Part of a small language model's weights: 3436 steps.
MLP neurons of a small language model. Each row is named by its layer, matrix (gate and up: input weights; down: output weights) and neuron, and shows model dimensions 160-415. Each number is 500 + 40 x the weight over its row's rms, rounded and kept within 0 to 999. Numbers have three digits each. A neuron's up and down rows have the sign that makes its largest values positive.
After each neuron's rows, "fires before" lists the tokens most often just after its 100 highest values on Wikipedia text that the model never trained on.

L5.gate599:578487451476509531449572439452458348587525521455549475506509524482564477462523510552475414448509464471499528478546502489543523504502568585507401458547460456517577533524491506511509516397451458556439508479517527527462543508526454466495544438549525488474523466561478523519517473525497513521503495528487535552488469488469552438519492501544483488548489556445516512480459541491461512497467542513518595512559462523499538567516491512543513511463529513563483533501556554414517483510501469483496499530476556529468430538435457409546416478441508550614506536485594439530496529529492500537546529465530455472544461580479559490485553517452478437444416481524561544481498564534567493384472477489572466485444536445501475520447553480525575503546464423455517478491495519556491525510518461
L5.up599:485504517477554490511556473549519499480496548481464568449476471503499473463468521496442401519542502515496450549576506411438416492608528589501440499466544465474520501502532510526502561464487527443578456504486457456495532512423511424531536505444504507522495502559517494490543469510484466487521480425523492557593492472477475519594581535499492468470534498531491472484539477424521490430488439502527545541435521496545509486481557507501515449552471426491471475469557507529486490518488472470440464455452488541530488502502457516541529469461499530564475490515544482570453536492447485514573531462566534513453502454526502464491508527497464494513487519496534532530464558516449497478408426492517511533462530454481550473470466457499557493511441528501514421460560473428456538538475549
L5.down599:549521542510482557479492469479465444494578470464542496453513518516496546451475537512509543497480505505481506450521511527477456549514537504504457473453515493562503517482484480461542470490517585504537536479449552486490467548506422468428462513488468524486561502485564505498555483545464587557476498489519482474520574465426469557526553535433502494511510421539520573453529512496499548529497476570454452578414431471513503585537557512526556532471496562503443509482492473519589493515478526569438492484473493533442528528526541466459500504458485494492527545476505506469487464525530530567468547544474489544437510494501501516453472677448478499497516515501500554569454442453522559478538441469496530511488447564564501439481496427548476512531506515550464511438558573555519504512495521
fires before: "="

L13.gate1177:544512460517483490429497506488492546482509434496525504470533462484508533479480449504479510512603524459481558510554549485465512480402547510467558440430433462560440426511465524485540516507511468427486484481475415464465482521526523473564497553478548509456492378537495517505472399468481509485537536489494539529477614535538525523480539535524473501418502508526544504517518490518358497576508479561507492442513503495566434517477571488548445499451547558477508520492464558500530494471465462494477510460561492457557512523476481538429571500519444461476456463560500530540444470519552482488478533480535511532495497493516518586541448510449481410495502533416459515560484554485438468512512530544568541509531549574527500452464583502575452547460467540502566437510552495456600458504510467
L13.up1177:442501521563504454487493453514534459502467484541532561409508467562479494456442490508461473459484505465524509473481428504525513477524521446478455524503487466458512547558574513457499510501515523552543505469524457490535500506470476490460506511458469461474491569483449499450543562573609491443506522492445515558495476375487620447483474541519446560501497498512468488509455473489464536528494459489563511494579499456504486577486503490513526583465531443509529467533547491549439438509486491489477529517489494485504506531530465495500498502469509566509519585531492528486544505506580458518480437538486473556516528522480462501412525492533534522506521397541545449490435448468465519463472544553498553550499485455457512518485490510489532581551496468533531483482547531504557491455534529
L13.down1177:538493515516515502408465462488527475503500480519576521406444553518484478512534479528533535534533443452482473519553497533480522548502520502556497497512471452554422518485506502483542553437501507491458428460523553521494529603478472550595472544530491500521514450552481457540492518444545472515546493543432511552490489529526475513513473483417590485544462517539510513486504514516486517489484497481517471436487545465505500480542518504444421476468505509398447517544510502498464487540464503484473436499513576522529495538512459477436525559543508435440464435525556475497460538531444518432478507458499494523521521491494445546572538628448574546535558540534494462595556536488611535529543536510572563512550424491524494504500548525511558436554525462511447475530542442438511457526497507
fires before: "-"

L13.gate867:425550414412516552501510503512496493498485512553542512509519516554555513523514471540429494464493453480442519432509492529551575540529443514470555506444483500522482479534516495537598448480465502584515468531517479533487550480511476525561451490505422472495514505437424546454503530484483526449495472530533571394493611591504437441496522477508515509473480492456466488577521473460468503472509515522523532481449492566503548541505444517523537482516557560542560640440516471556555455404491438540534528500549506471420536620486502514534518464525522509482480430512446480482475543515525502477606512493457485464517464438498547457460502497454522503454524496468477487489487543469509524477506490555494492474461483557527546468401496483475492520565514485460537605517508560490516454513525538
L13.up867:484506445484483503548509438531514420509498501407503476505488493555533493493537495477425478453523545442489538470590445545502479561581472528535489501482433489473536539532527561537551480461513562548514487528544461489489492505485517508476475464497505454538556560394492552473525593504426499462477473558505434462505476506479527486445551599469450460495513401459501501515560517488470564520594489521411502513492483490474492526519456483512483529512472466509474545579483447531455383539424427522416517479454506556430480535407489540532397438528469496525491470519605458469498575571550467445482548403483532498545555519463566465476444496466455500466509486544513472522474553491491572432521506520501505460484522510441501490452535536518470564504466439487494541505500491516493501416549530
L13.down867:466522484466506485539491492519462478511519505511523505519521494530449509426434554476580495533518442474556541489575502533516513553467464513398489439489453505499573492583475507507458460490380466536560473447546492573454543520473552427417520541509461514511521573401458526462457540498482435485512506522530538467553460431519502500514505519491519481522570513479541548499405484514497476479518408531470461488539539499525487493463581544553470536504472558501519482407459553459516466556463494462550530499469470459469525517552524518492543603496477474541471500514520532548495466519522454528516455467452509493490491431467501545491519544459495531452555488473475467508491462505559534475426424474569562519491499534440573455539458483599523469399541478556515513519512524496448465498573568
fires before: " (", "\n", ")"

L9.gate1305:518532440533481498527472545552456518505474496435544472515456440522510507527509543456469492573466512489503474580454517575510473557493531512463509497540492511544397485428545424541505427479562566505527562455473423461540545491488531492468519543522488471409488460528470497492480441483523457538607585510481499543492470612494502473502450527496514517487514516544510482488472528491467553535452465427551506451485482493460408511536579561540425476481559574485483461512459540527477551473522508537541460430535471463586531534469551523542539498524504477464542439459451489500478458491512485529416494546447486483441479455501493548510434527444466493486577480458429408526551473506480496427504537537461492562554510468536489503491470526479519560436524492482513578505486506556511441501467525
L9.up1305:530513496530393450465474469610529469512486551517504492518459438447528530502408500482485509476500525486423595553553496477479485451530537450469548536498514500541487513492512532444488512510463559472497527417482423455551505490589471510552550551489426550452582481490531521461478446436520475484532566533533553517513515450514476514483524519469496532415545473506488436513489522474472473523487506455491442549391520563505483523439534538561495533529528514495480456570476553488469519468491477500518531411489496482463481506499523512484515550512547537511488519498456544585496488543552598505506522493512553533473555502526447486563473511509504528532494533440507548442573500511559498577485520484496550529463534525556465488493520508503448516494534433509504553541466531544519511607513541
L9.down1305:502564497558585511477482577499497554534482515460583527467560470514551484516504529472488506528401493496526442543517541466510509446466489496528437556429523502484497526577504442452510507484517414562531535481531474547526448500490460479451467503511516489451525513535467549488448503504519518556531555446546540496520477559451468414502527483506542523457529524477477463452454518460483558504452427513585547473451459537544547576468446584498486438490509480468466521520460514532437522501519493532512420453506500441484482403529455504485574498497506499516508473492555491494577541515531508497446490520435456536511510479425459528588516511508503469440534501554548424504507496459512495490514499537537547543487499503495507424504573512469537471605465480496517490595557517496531586492537512
fires before: "-", "\n"

L9.gate669:426510526553521549503520508528513532495538533495516496500512500538545502588463569444450516582491525461457483480480481527517496440460529517444485520446448560493493561558566512475507499457574476526570517504530452452501524490519465528531480498525619527548547510452422566485538486440467443515502410451532526475514515532518528496496483486498483484476412507520523555487526530472517504557442474464438481568529484497451544576566457478571499535447438575501528529443447520548469526508570475519563479446509469535442484507417480517464500468554456488525517523596482460528521467466482523452444538561428502538482498484507504538516504473517450509471541504419500423519568465431550555363474522518488538517537511492568470493480494439479570560500552504445563477458520460489487516501572549
L9.up669:557455509559509516527593461557537435481464489520486495477507500451501512533410463477469426465514444493539523527496482514496519479466546480490457425535445503504499495596513423503435461498510499527475465495502493528563486524537484555527490464512425496470515524607507493442528550484497512522507506515457452542521534487501516568454510482554406563501463483446533488559531505475460489456433518455466451526527516430404555510437488517581513492504498471438465457506543541556426549570488515465466502512462454502512450518570459550453593482552472502517489520446480442526463512523493494472471480533439500495422532514523421476496542535428500525469528536599501516547438461498465568449485451486466525410530477432482534529450485511463432513495522513565499452506547451457547399557480547
L9.down669:508533551526478448482469561559472522519511518473557579457503497485445478497427498495531506476455508541472446471593444488429449502528467468420475504491468534510548468463540508483524449491504466486512548475527481575546434458510539478485449520546457543501485433491580545494505434495449554513483448489516639517493476522521463488445512457480488512501550447512524502431494478496410548528530488511610509450527453450483488454521540569466526560525493506519500496599521538519463509530496525553481443481448516457570488447499566576521505450468565447578506468509553490514466491580451487483457464501527517477541536453526501513466502538531525482460454523537518519507566540460469489462495536505548538543488505528489440501460543496518430515364548435528513593491536445487439478420462528
fires before: "-", "\n"

L13.gate38:505498532483469491465501514480490444483445515524559482484556530570490491513478547532520525435474482487501569483419515422521466516527529419500478508533519470482527482520473508495511499459508468529438558446503478477471526539496532502520447495460424523508550451584477450517474492493510532541456513517567448432520518460504458486489547533494542551574565539399471485553435532472563506509463460501531528462511551490449465497457505440493452466467492501486535547494432480437437545510498507480546577575535538521483420555501507573479481508445525559451522464488518468516418588486481475488532524547540478510516475566493500540527516466514470531493482455434506552481559489496503593468532551491553437497496470437439536509449452520592475467540470444483523552495541527451484493531551470
L13.up38:534491511555451524502541546537485469492463577450579561471485483506481507511553493461494557477447495503494563416461505466457491497527465482499487547477444470550520480488541510530557430467432552453495488493495484553496553479480462544453490509515526460513535494434492594541481537524575509459535547449516483469459532489511550483479528574477562482507460519517437564465565386483539563442503513449448501542460459572467537439501479505517533544468482514518495529502457520546555460482530488529436535514450443516562541459450489484509458421513541522459520483491491499523491565454391498422515504495416504470561531576496548522465454455508525514467486465509463453536465522435470452537463563469520535559515492520501530504515541516514569487490478449514449545534517474458508454449511488
L13.down38:470491593547508523477425479493514455427497508573528511563583472467534522478499536499493476498532515486508495447490516533603485574524473521439495524507468469497562527499573503512460520482513508515523474455469532523473512591519505507531478528533570469499527436521547433535500479475461516517481513477507529526474529498507475510505496484495492549573462486546478514542516523489519458404563558525539489474528553514454467481490450504506438510447479515492465508477572444487412480537523504487490533515444508499501467541550481529467534464563553483441451454471528555465463503552467451509574504474468518612573493453484545473557546396517505495472565519479530463410547486489492442589558521435450373430469503515471533518468452490543523547531462466521593532500501564481457532484471537
fires before: " (", ")", " %", ".", "\n", " |"

L7.gate458:537457506509553510473524512535498545465498524474496500539465514468535530504510517492492541530479578454515490509529471517548479491448535565545435509502498434534521517451492501493415414476509547474413465471561443534499408491480498559487475475484502490506494582495471580451461500466484568494470439517568465479527554484557562503545502463586526522478516496524524491518500484532479531426487501516452487490490564594455479519465534421479453478510591566489526506482456466481484482493578473470575525442556470497519506565446492490464460543517589537555522477476465573483549525517528506473543568473471500419517511487492535493473504468545471577572517563562477494428550412525558542416485510487485494545427484500492608440474521503497449503462514508487461452537497589477540401483452525
L7.up458:555442447573493468491512482479562572489513450473454472472483554569444530536551597499448445562477412504464510546475542522506537447492529496548553458512476459513508514489457541501495501586471535517506448511530494544459547504454407565471487551483507472549489458475448494560376532489487563496557528458502514424498470491480487442506546435574499522466518469495456451473531421528437574536510434432498526529447416517483465554488555552494512486496487553515501565509569499531485482477480524539512477509526509452438470526490522528509529577535422497499466481455482475513504506573479467422557537535419510535600597513499497521529460566444509438503503522469521545492541504508520459515493508485508515501551527508491500515470552487457481415535545489474520463482497519497510481536463474
L7.down458:411475553487510438579477459501460523502500456473490435507527498467501535435463496514451494548450497522432540523436558599520490523475440503571492502513515514540504460517412520544492448542485465565537510509538482484490563438381478480459543507488577460552496510485503507465437507502486580550546489517434518425483500449459446473561514437519556545456537529528466484489522531529438554595420489560502555467514458525517510559545528528502564530554467449536477567509455469497497486475503558495558500459460522461480524463482470533492464494451493502641502480498499492479555490528516488530460498574438514493506575451520506524504479593471478421442481500474484500524551508483544458516503560524517505498508549458514540497452526449543573501492541465492520532458530540465422543465478496
fires before: ",", ".", " |", " City"

L5.gate1266:505527489457446579446536458588459458464461564531495521466520478504572448526475452490492443474479469451531477490548439501560474507452461528564443474529431457524473461516546494450512511451509459492452495532502513550543523514537490529516485519469484531430544524477442512542412506462490470539568481484544483577475486491456520522582538511539472414421589449464545538505457501523513584444484564493518532551474532526420491456571554532446463454598522525526525471534461550465557525519506602428503489541475473449515536538415515490390458512455516478579493478535483456461415563467460458499485510473452526585465489539468427505482425500473538452441465548549499493573457537431527502433495469565505460556505537497504580485495477450505497446560470501527543494561544493499543489454577540
L5.up1266:523477481434463560446532485577450482434460561532452571487485451508530449473487498490522471478486469453525489541580495474531491509498449497556449514517428444475475481498504471457500545435517474555432478510568543537512529518502489534488511521480455467438510570471419559533486482454558448580512507496516500605481511508485484515546549463531495453462555465441564536434517492480493568439480542516544558502423520570480469477522559571496469480544526516490502479504492553456539486507528543462476500574487467465533538519411482484422449472491464486546422492531472466461463538444452469509510534422424517556452469499425488527425428507490515446463464562537487460578486497482537535432525438562533511556479551527518559456511479428475538445554495539554575478570505491499516487461581529
L5.down1266:502483498475477480461490511516463507492472532525515505402410507498495437500496542501515482548510490486501445484483514511537503494479537510548467486496350472461482536471489483493474521485523483542479475596495533510469462506520494495483493515492491486484502492494480520538459543494527504613514525530478550566487480485508495496544497552536488489489516493412541521272534528430502539496495481494503531474490460510535479511486477547466526521521492472521514511480490583474532493507501516461519502546547545480470572521503488521490474471530487493484455461437508536509427486474523486484513519529458517523435520494359522511483463741495520492520491496481482467684517501485495469479527415492541448510509547525516515518462514452498494438575506488517527499570478539506489519495546469
fires before: "="

L9.gate1017:507457517503462488552577511477552574471502595520498480505478501523607507526476467488520576432513528447476496485470479465505509510441533494457552532513505515491546445581526533517486509480542495380490510476545459541493488540509568461504500512521492476479422579499494511448455461487509465548516456470587522517466473491529538470488539473504540546504492487531479533522505460516493498505509436471486507481520530570479543477534495469494563453502469452460558529509459423499447515541470420496500549498478457476487457463554460511483443467449469527435544500495477471538516547517518511474509511463565529461545545523462484490539471500525515542496438568475477548502588537493535492508465539403568498515552492503522570582460489596554562516458552525431410531483586523547507578469595568
L9.up1017:537519460490582481545542517452460491451456513464516504483433558522539497521490497450489496451513496459534548519568453489522519482429508552530548559464420499501503513514538454543432544504537596460509506547468474473460509461534540505473492576554547535515387459535463392459414526533483500434484488439454489413524514466531560469516496480496412475540556504478478511506525507476490510518522433522481458500443437522471534456467526540557479483455471501447452521518535534483561534505465479456427530463509511503523490463532509465478507531472493430492564433558459535485556478488462485499517501475527483467543541521434442467546464537429485535546454517379443545472500387510490469461540554490469483484488461593502504475466474546502465467445573542499463478514500417549536548510485524
L9.down1017:505489506529515507469537590516471464507510494509511473480504585538542455468405535471489512494540504513500474507596432493524582534477534488554441507481527422507546491481536490507478501522567507585530452477488524541491511459538467475514491477554563507416536419502535500465518526523499476546523473505508474490574516441492530542527528418536429433500506511486427538528418534477445502503507511495465531441555554512453590574533498496500508503439543533476503496501521520512588475519503514455524558547563525497497478446457507444443472458486507421466481558473512527472495503467474530452442476550511521546459557491495517546387509482468459517499574497478523493513497505510475516524532508515536479520434488577471466518546453426431524497466519516509600501533465531506520518489485435
fires before: "-", "\n", " |", ")"

L13.gate901:563452432501510484474457533491564485521479477516555545554504575542440502431481578566498542494468487501516465427479551504515469484456618497527494454529465442571540530419579479488571449486502516506518513509413473521498486435552475463476475518503487447499521512566514511488437527511501485529464518434464481575548479548482479537523533536534513488424478437505514471463422470493487508532427523473565446490496529507590590519500564531518507564487429490461499431509456558418446473465434474480425455445521484488530500451535576483515433500535454516514479457548456536557474525440547509510534504495494509517510557573481477468551459511475442528477438549467506501507568472504513489458428516501548508485448485508522469564454516453503486545526456562604482499539437519549473444461447552
L13.up901:506420536533517505419488506415481490550450509591453516562432442523512480509513568521479496456482593496543543506523526514423465524457561544478455541505423508463557452511559448505490490540543483523470560490447481498553441438492476442521497466523478451461444473535494494475501608556488507492505467504470463538512466502407464484540454466469508528475550475546415495457478529512532472557481509470550459554509499507416600498510488480495501490519505547499508522512516518454544481516484539510464507484531448475509498536508551547463430444483439449535474527518526497476431495498567498484482459500509520509485538471526495483555495538572418510481467484436480473456473520488549491504449502438527563447503491501532529582509477472520501539460516571470487512487468461501531474480493449
L13.down901:468529458525576497386544510525577555529530497498517524530495531494376497606459552495493434477527452533535460508462487502510457466617543482477454471524444516547496409526496552477503513508511502477561496509472475511466420502525517505451525506515515434509477513517499518503540471516510489532478540482469525497535590466543607480508550482519493553530503474503559519482450544555462495498442464520494559496459465516528503478524539438469565499483498541461488542460518446578446499539520521465507486500531499483456548492489526556521481542482465505439530521512534435506525523537498459467515515512448470495537458484497502457445530544435517581461458521547471514518504496537528587565503450488547582463540553488508515516497502369485497535472518495522481433548437462534428521497471529
fires before: "-"

L5.gate1238:440487520456570528606516507471461475449511507496445501442505496515574528548427518408405468479511495410529487531511482510505528483560469521481510485472495488515504570575520545491472495494515502489544561508532523505451565563499536565490472555528506542526583471493415524494507468489528368501508543565550554531539522475544526569448496462472480484545472476412539529510494527510504514492428569508510553512515485509524432541532483474432598461546515540566410489504518498569527466444540532470496450481447507530537499408534521438492476535476498491573542528540471494480545467465478539488504508451535442634481461518563471492507404467456466514495447487443499521481465509487499502452468470492520511452527514495498536510544401465528497486603546561536523563517474505492502416495485487
L5.up1238:512552478493520481565615475527468423508580512531548549524497517501520561462587485529481415505507554517490424513544514586511447471572506501504447514547488536510514542482607449473488543458515540515509526490534483488558582465457510519540489533554516577490461483562432534514516488482538491437493522524425436452476475459473529472518531509493479485467495533546546531473450439484500524503500516453478481466472521493446492510464481487593428483488530472549507481461489477467549429476478494492456472534452471505546492479455505515548454547519475480521598443500564490487555509519517578484565573393516463542512470485473551505485414492565487541490524512489515517517523500454520555582564506486528511466501487528449539494544419442458535496524459540483494451540512424476433488540555461
L5.down1238:487506519536490499509482508504529526508541510448494500410515489427538499477481455486507514507534506576478470537446466493497504523540419488545552438432485486543515523499511498489517549476498486514502532565480450529520495494487480546480444522530486521434416533502517566390581507525512521476514507429528502491498438601466470442452528522539482510523493468530494538445483453434441509475470446506479410524501473472515440463549486489524449540451524468470504488533444529526436459493518469548391533487515438509538527495473559504540403496498507546493483529482516485522422539513548488545455532486506467465515456454470481461503447631502502502470439456583562544505469567476501517505454455526486502466507557529470502504422453408483463523450511474506474462488475511523471539547565447
fires before: "="

L7.gate1193:528477448498578515524474550458465486419554546510547517533483532534569481569508493536480538503514425501518465499566527485474541553571462571457526440489531510424469511543506537470512515528480495453558525454451499547471485484479506522488518558464475476424486505558492472564493472445490631518535493549520495497567469446544496477508494548476478504494498518542559509507553487487480516497569409474550462438518522434475493539474529536477488563467514456505537575458449483475507506483451556553440517522524488495500524581468401423502414550461539592466513510560502495486484548528549461480479524521435582456558529458474498419461463449508522484509511472468463574529443458390544549441544527484555444506472538501513507487453509429498523510496552460521555547474479482514429485480489536
L7.up1193:482479521500423529520468484497504505512537506556498435497540529484476499526501518513498456485481556520508515510518484523456477476485576482487462463497451483512537447473514541408539520466541565496510534468517572444465509514449519519500457487503469552485575548459524483518444488490511442468484471557520494547550488587569521466556488456452513553544414565503437563494542457441482455455477486494532514500524572515487577417501442537438521472543537515583470579447489540463545472468492574472456548523541463524397497458528543487443482501518502542505533534530451508518520548494489470474575501454543553556498566596461509483483503472564498441551491438379495501468524511503525522408449551488425516471518496502562544470524474556509575509471521449570460551478427515529519475492508512
L7.down1193:555490512485491493536557506502511423580535525440499476502454446475515542519439436476486450476459455518524496476529483499490429459538587507450485534444498460459531484561458529488497478547469525542533536531466458516556495490493472438473557481471487447490487520495436532503420521513552467462575516475496514518476432464493498525504551440504532506439493535531512418514476578469428523548517534502547507522496469492462549519468572527535516482464424516508501478443483518500581493464494519467518498492485432512509443479526485494482498519433482520559471491468466475500541551526569427470512435547511482416537490413517480464480471647490492559461506557425459497562538582509557519533488431486595522527462545486550579451505484497544471526548575470521490539362515517449554578504423595
fires before: ",", ".", " |", " and", " ("

L7.gate1296:476497557541550491594515500520548553501433477505503500524452498506537484512541577586468469451495529483465430450484485531525546516554461488370481509500491457524507489527461496420470416476450575543526465494486447511452450525510516479485515507570529542589529542555439510464456540478508495492515364516528559458525496608480495540570558514523505491490505415551525455506493428465473526537543502501520489535491543502503485526553521498437432426457539494548472530455506450511530479450520431458499566563493468436526463479477470509513495563468523597511488507512513479541494495468474529503463571536494498496515459552442443539500446514468502496485504555556533539448496509495487554459473579466547576462581491541606486506499554448532464448548536507495452535480552594496526479447482512
L7.up1296:479480519476498472550448510535508510585474529524478471459539470417534435491529486540494523519573453456531487546547502522487459481489439497471554476528516455494539457501502443508536481496599553434489584558540533460519571509495484508474539468543474466537576451529513475564514505484535475474502515516457528486459544434565559423497548507564518486529457547455513463493490461431513538416441526511551562554423494496474477492495504575531555390473539550478495525419475521516554479464455494534502464571523495509423532470433522486551473538468508475525551553517554478510467483485538424380569574502503446483515505448465545426471503471520453517471455483518554491525547442565534536537504417475507506502532475468530535440502504534566513461475475395496541496504522499519537441522566447
L7.down1296:441451561481492432492554519497458489500502571491506543579490498477513572512451486524465508580445535576516496582468509458490510523508532477493508439489517470455482547574441539546492482473542500440468418545517424436473454416383546500521523521489434448441502518520537511520501497463445451472534490558479520487473488509493410500555536495502512529442498513478483570461523517547461546495467481445471533459506494521531563514491487488519484526437466567524514518431442544452562488498447521418529481551427496511524522496559536495564531501481531455451465527547492561469441528478494530432543523514510435572464497511516461477464521390486500532485451548527461508514522455505448441458473514518538529531517443493464492490499437594516482477587464497453448519407433468526424588534516536
fires before: " |", "–", " to", ",", ":"

L9.gate787:536520561420543507502519408515426522492455535544569524502440523570568533495488477460466467547465526477519487482512501511486458518452530525447455482487435457515514384517515484537465485519455457487524457516499452499446492561539412489478410488549558560459459544508484464509539481528479494507506456504519487420552506477481580432432581531553534487463512535539535435566535535528433509518461404518491499525539441461556445526597506521531435441504573501485531552490520543500478494538533409485527468527553470547585531503479569488474519476512548510596450563554441524500556515503478486540548499541470480522490491512495489560444484517540531495558427550516443445493523493507489508463440523580545503455480496527478475497447510411512515547530514571497518614458571482503561476459497487
L9.up787:519537464481554557527474482534553490514484461460493485457499487522483462458510555457478542577453568514447477598587439516491525415500492493575612458476491483532508552509510483501455523461535507510587494479500462488515474430497512474470430491515451478500527455500506414455598531436512530495458464492502494525521484498501554530506451563467526537467551439490527536502484493499475476412502501447509496488524469510503486519525482534533552533476498496533552514507510474557476474593500541476593537453465466497474471506526552529467551467544476520441457515481509476561474467511468510532504554493476549453472517503505467511458491532482531436580440513532572482549457451484570509450500530515534513579534495478565495463568433473579467481487568509524505522528589481503526485447508470
L9.down787:401570538485477477508596490597511427444468603524576526492473445525491482444509530436540501532472475497575495452588481512492501502519468512491455504469473526475517481572537613527468496529468500502510436476409487508432535483547543497422489549481518501517481511542615513578520475435503575578503485498472554558496530454499521511494455421505533471504445468528512520536531459582520482468517473568514517446533550563501509511521582500530486537466485536499534521452552452480535491503497485533551460451553599465504462461481508498534473551511527492492517486546503492498482487556493499435566402488531625457503520510559455474498540569465492550463518492505490540491553537488478485423511513550472492560474473544526409500482494438515488491447561533492476552481514447515493476472504437
fires before: "-"

L5.gate66:550458494527453552504542514565527507521479569462462471538461513575522493510497420461487521497475554488499509497574508478515560582514554479485486597462473500491544550400516451561458484488513534468551515537448407529498478530486553508444491486565542455521524574442504450530521437453497459519561481514517538431514552488462461462553504491492436513552527467481509497497563441445435554558511560555504477511488487524498539519521508569459518531538469457463470535547535486450535575514461477470472530454473507445520526461519535511463551499482510418418543553471510602467528490431511466517516390458459512494478527510452548515501442515519461522494497496452533526464542539552491491499460457496484473510517525509547487515489418475380486482452540551463473467500483583475443441432562516
L5.up66:542555440477520461481512481523526467447461419508450495455435561386494513429468573524545501483569480465483510549501475504433468544449559514474517505537511449470490454512544513456535528529432491468502515475518489541462528412528528451493582515509454458531504445517481494430572505512519504480480455441501484499502445542473542560516519555477526483437509482548436387466561478528527481481452537513546454537536430438433457493455551458481532578434464512476510490594538484459527508469480545456481527467489534517484526560521457501495496472528509468424534513483587492519428500444554521484451554507538470443484560458468505499465548484532447517450434538470563398515509569502438505471457512551503490419484469490492507512557547467464601483517544498459448468560439517464517542522502445
L5.down66:535474586541547503501506577582500450514459524550498537500505460516528535495473492491519509591455475531522504466560500443490465449530531516524530469540461441482523532477480539534469516461529512525508502411496493455506471548525536459537495549526582554463514514564477509532533511519507569544514463473481487525468561533425535484479533450556484548565456498485505487546491504545459545486570505492500515515503545478477543410464439458490523555451439602534538516498504474521451494516531509517548574421486512478577515512488476502519531487491568486514522499543490424517550530444494465453494506488526498559550493456457434507470515460539426556546452459574491580475505504509491559471586549467447478561453500488432461490538514507524425499509558532484457496520468486524555448478424459
fires before: "-", "|"

L5.gate763:513504455464522448537529482478523541438480580516487586435501507517537485538497488474495509463504464499541511557542517486494398508458468507468463533512513534536459465555500488552493516436518523515520508430489498482474488536497519474545464520438539488520527531503505616517479456534584440603548497532510519524543521464530460505462524548539495538505451478491549461430549478509491464494422497530468489588500509542506556518467466509517526556500426540516532525437471495536442520473527533477510518559471436543540519529514536433470517492475476474478491439460519452515467488463469480460478403456551524568461480534479543488437461467430532492433540478448541540482494601460520501461498561489506498510525497460489555459536477476507466494560532531491562466505504520431484494416586506
L5.up763:458547525547467485474552534521487535492538545494430491460506462575506478457575513500525480457442490510516542538474488478458462469483574484573467521478506551407560544474519456430494542449474510473466564492504487511578415557537499438476495424509480554451488510456442484566513478481525483535523504480482529566540563398412451442424536418501469509479481563518529499461549547522525489518425495507502444532502442534483523517499489581501528476526448599512521497552497577540501514518477569498525554448538476533480419547473451471442433462505445447415528503547491517440541481500448481519538447507560447504502489494531527431476477541491498554456478497523510514530545519413534469489508476511528553548528496436535461595489474491470479489565600475480534551557529538479434523568536523
L5.down763:488537531513523546526437522559483541385640464531389465489441497449503512497523495480494499497399461507545561523475465472533395443480502511482482523508422491425534538465481462479435517501512520505483440441491504417485540547558473565502459496517516480494446488508463473482506509518550466549512437481522547535467481549511496452539483531512470471441477518524530463406452488431551486561476496521532510599501536495469581521553509468483496560445491446555463510560499472541487502483506504559496527521478524452496479551455497485486506503485490513452555548451466512408505507462434488545496450464592475591443559521468494495463466600484526555515542467470484472576538501427492499486430461542481516510499553460493540503559503493475526460563505477519532517538544490499543524495530484
fires before: "="

L5.gate848:507519446433497517548525519484482438495497552622426506457537554550496472516472499436488451426526509413451480533551466501521489461526547545484402580530437478503509504474470485508531535443513486442517463547558549555479483514503500504527485527448506493503515503537533548478459495538541475592564492559484511545493483416490539463516560540471488474485574501444544522461530436469586562446440542499494468487489514526445456473575546542493542528510573474559509524542498523481501539460494522399513442559499536450492522520487542488450503530492517442528485489510576475522498495441447467530455470480475518562495469490449512537433471533483549432468451567559466451543513516442509490421493550487485479567562533535497574545487460442515550472515448540569509523522506503435510425485538486
L5.up848:389551533539546536448544475518463480415491527437476531438538403545526484544459502477544438477519482474541576444483496481448503505522402524522474504546421451492492490503488452494527498446496504507440531523488454488475561541433498530475491511420468497415515492480462538576474505517522460566554523430584494539390532472450465502483494480540535489473536499474601535457463489504453530465517572527519561502448479554469499508579533529429499476556509533518530392490480534455519547471526535429478494533515506467563502520456505578463467443396453518514492467510528462447477469517520435521486459455443597490495528497464443489447458533429566511531429511565547475541482425513442544483550426540542474531456563497510518460510492464495477441489507497566544491536515442415487494488548573
L5.down848:537519484489473540441532538491482519484483569518478504404471449537484519520498497513532455522549499527467545474514496466461484451555538529524471516490365496501520496506481421515511525476523511490512501544514472516511484512502516503508500483491504526457499488495479521485477506464518506600550533458547496551473510516491530470561510457511566462467543508440572501279497506438503561538485563486530460491513521503515523519562504547516470484552504490511498489495512626529501508441466495452507473544506514500481501472463498497527483507496555465456508517488537523514465501519465526535511481481473502504446517505399491523471451767499500479466464556538473433648527491500499538546502421501462499540474522460511491527513451424482530462562454501535507497559537481576475510506475459
fires before: "="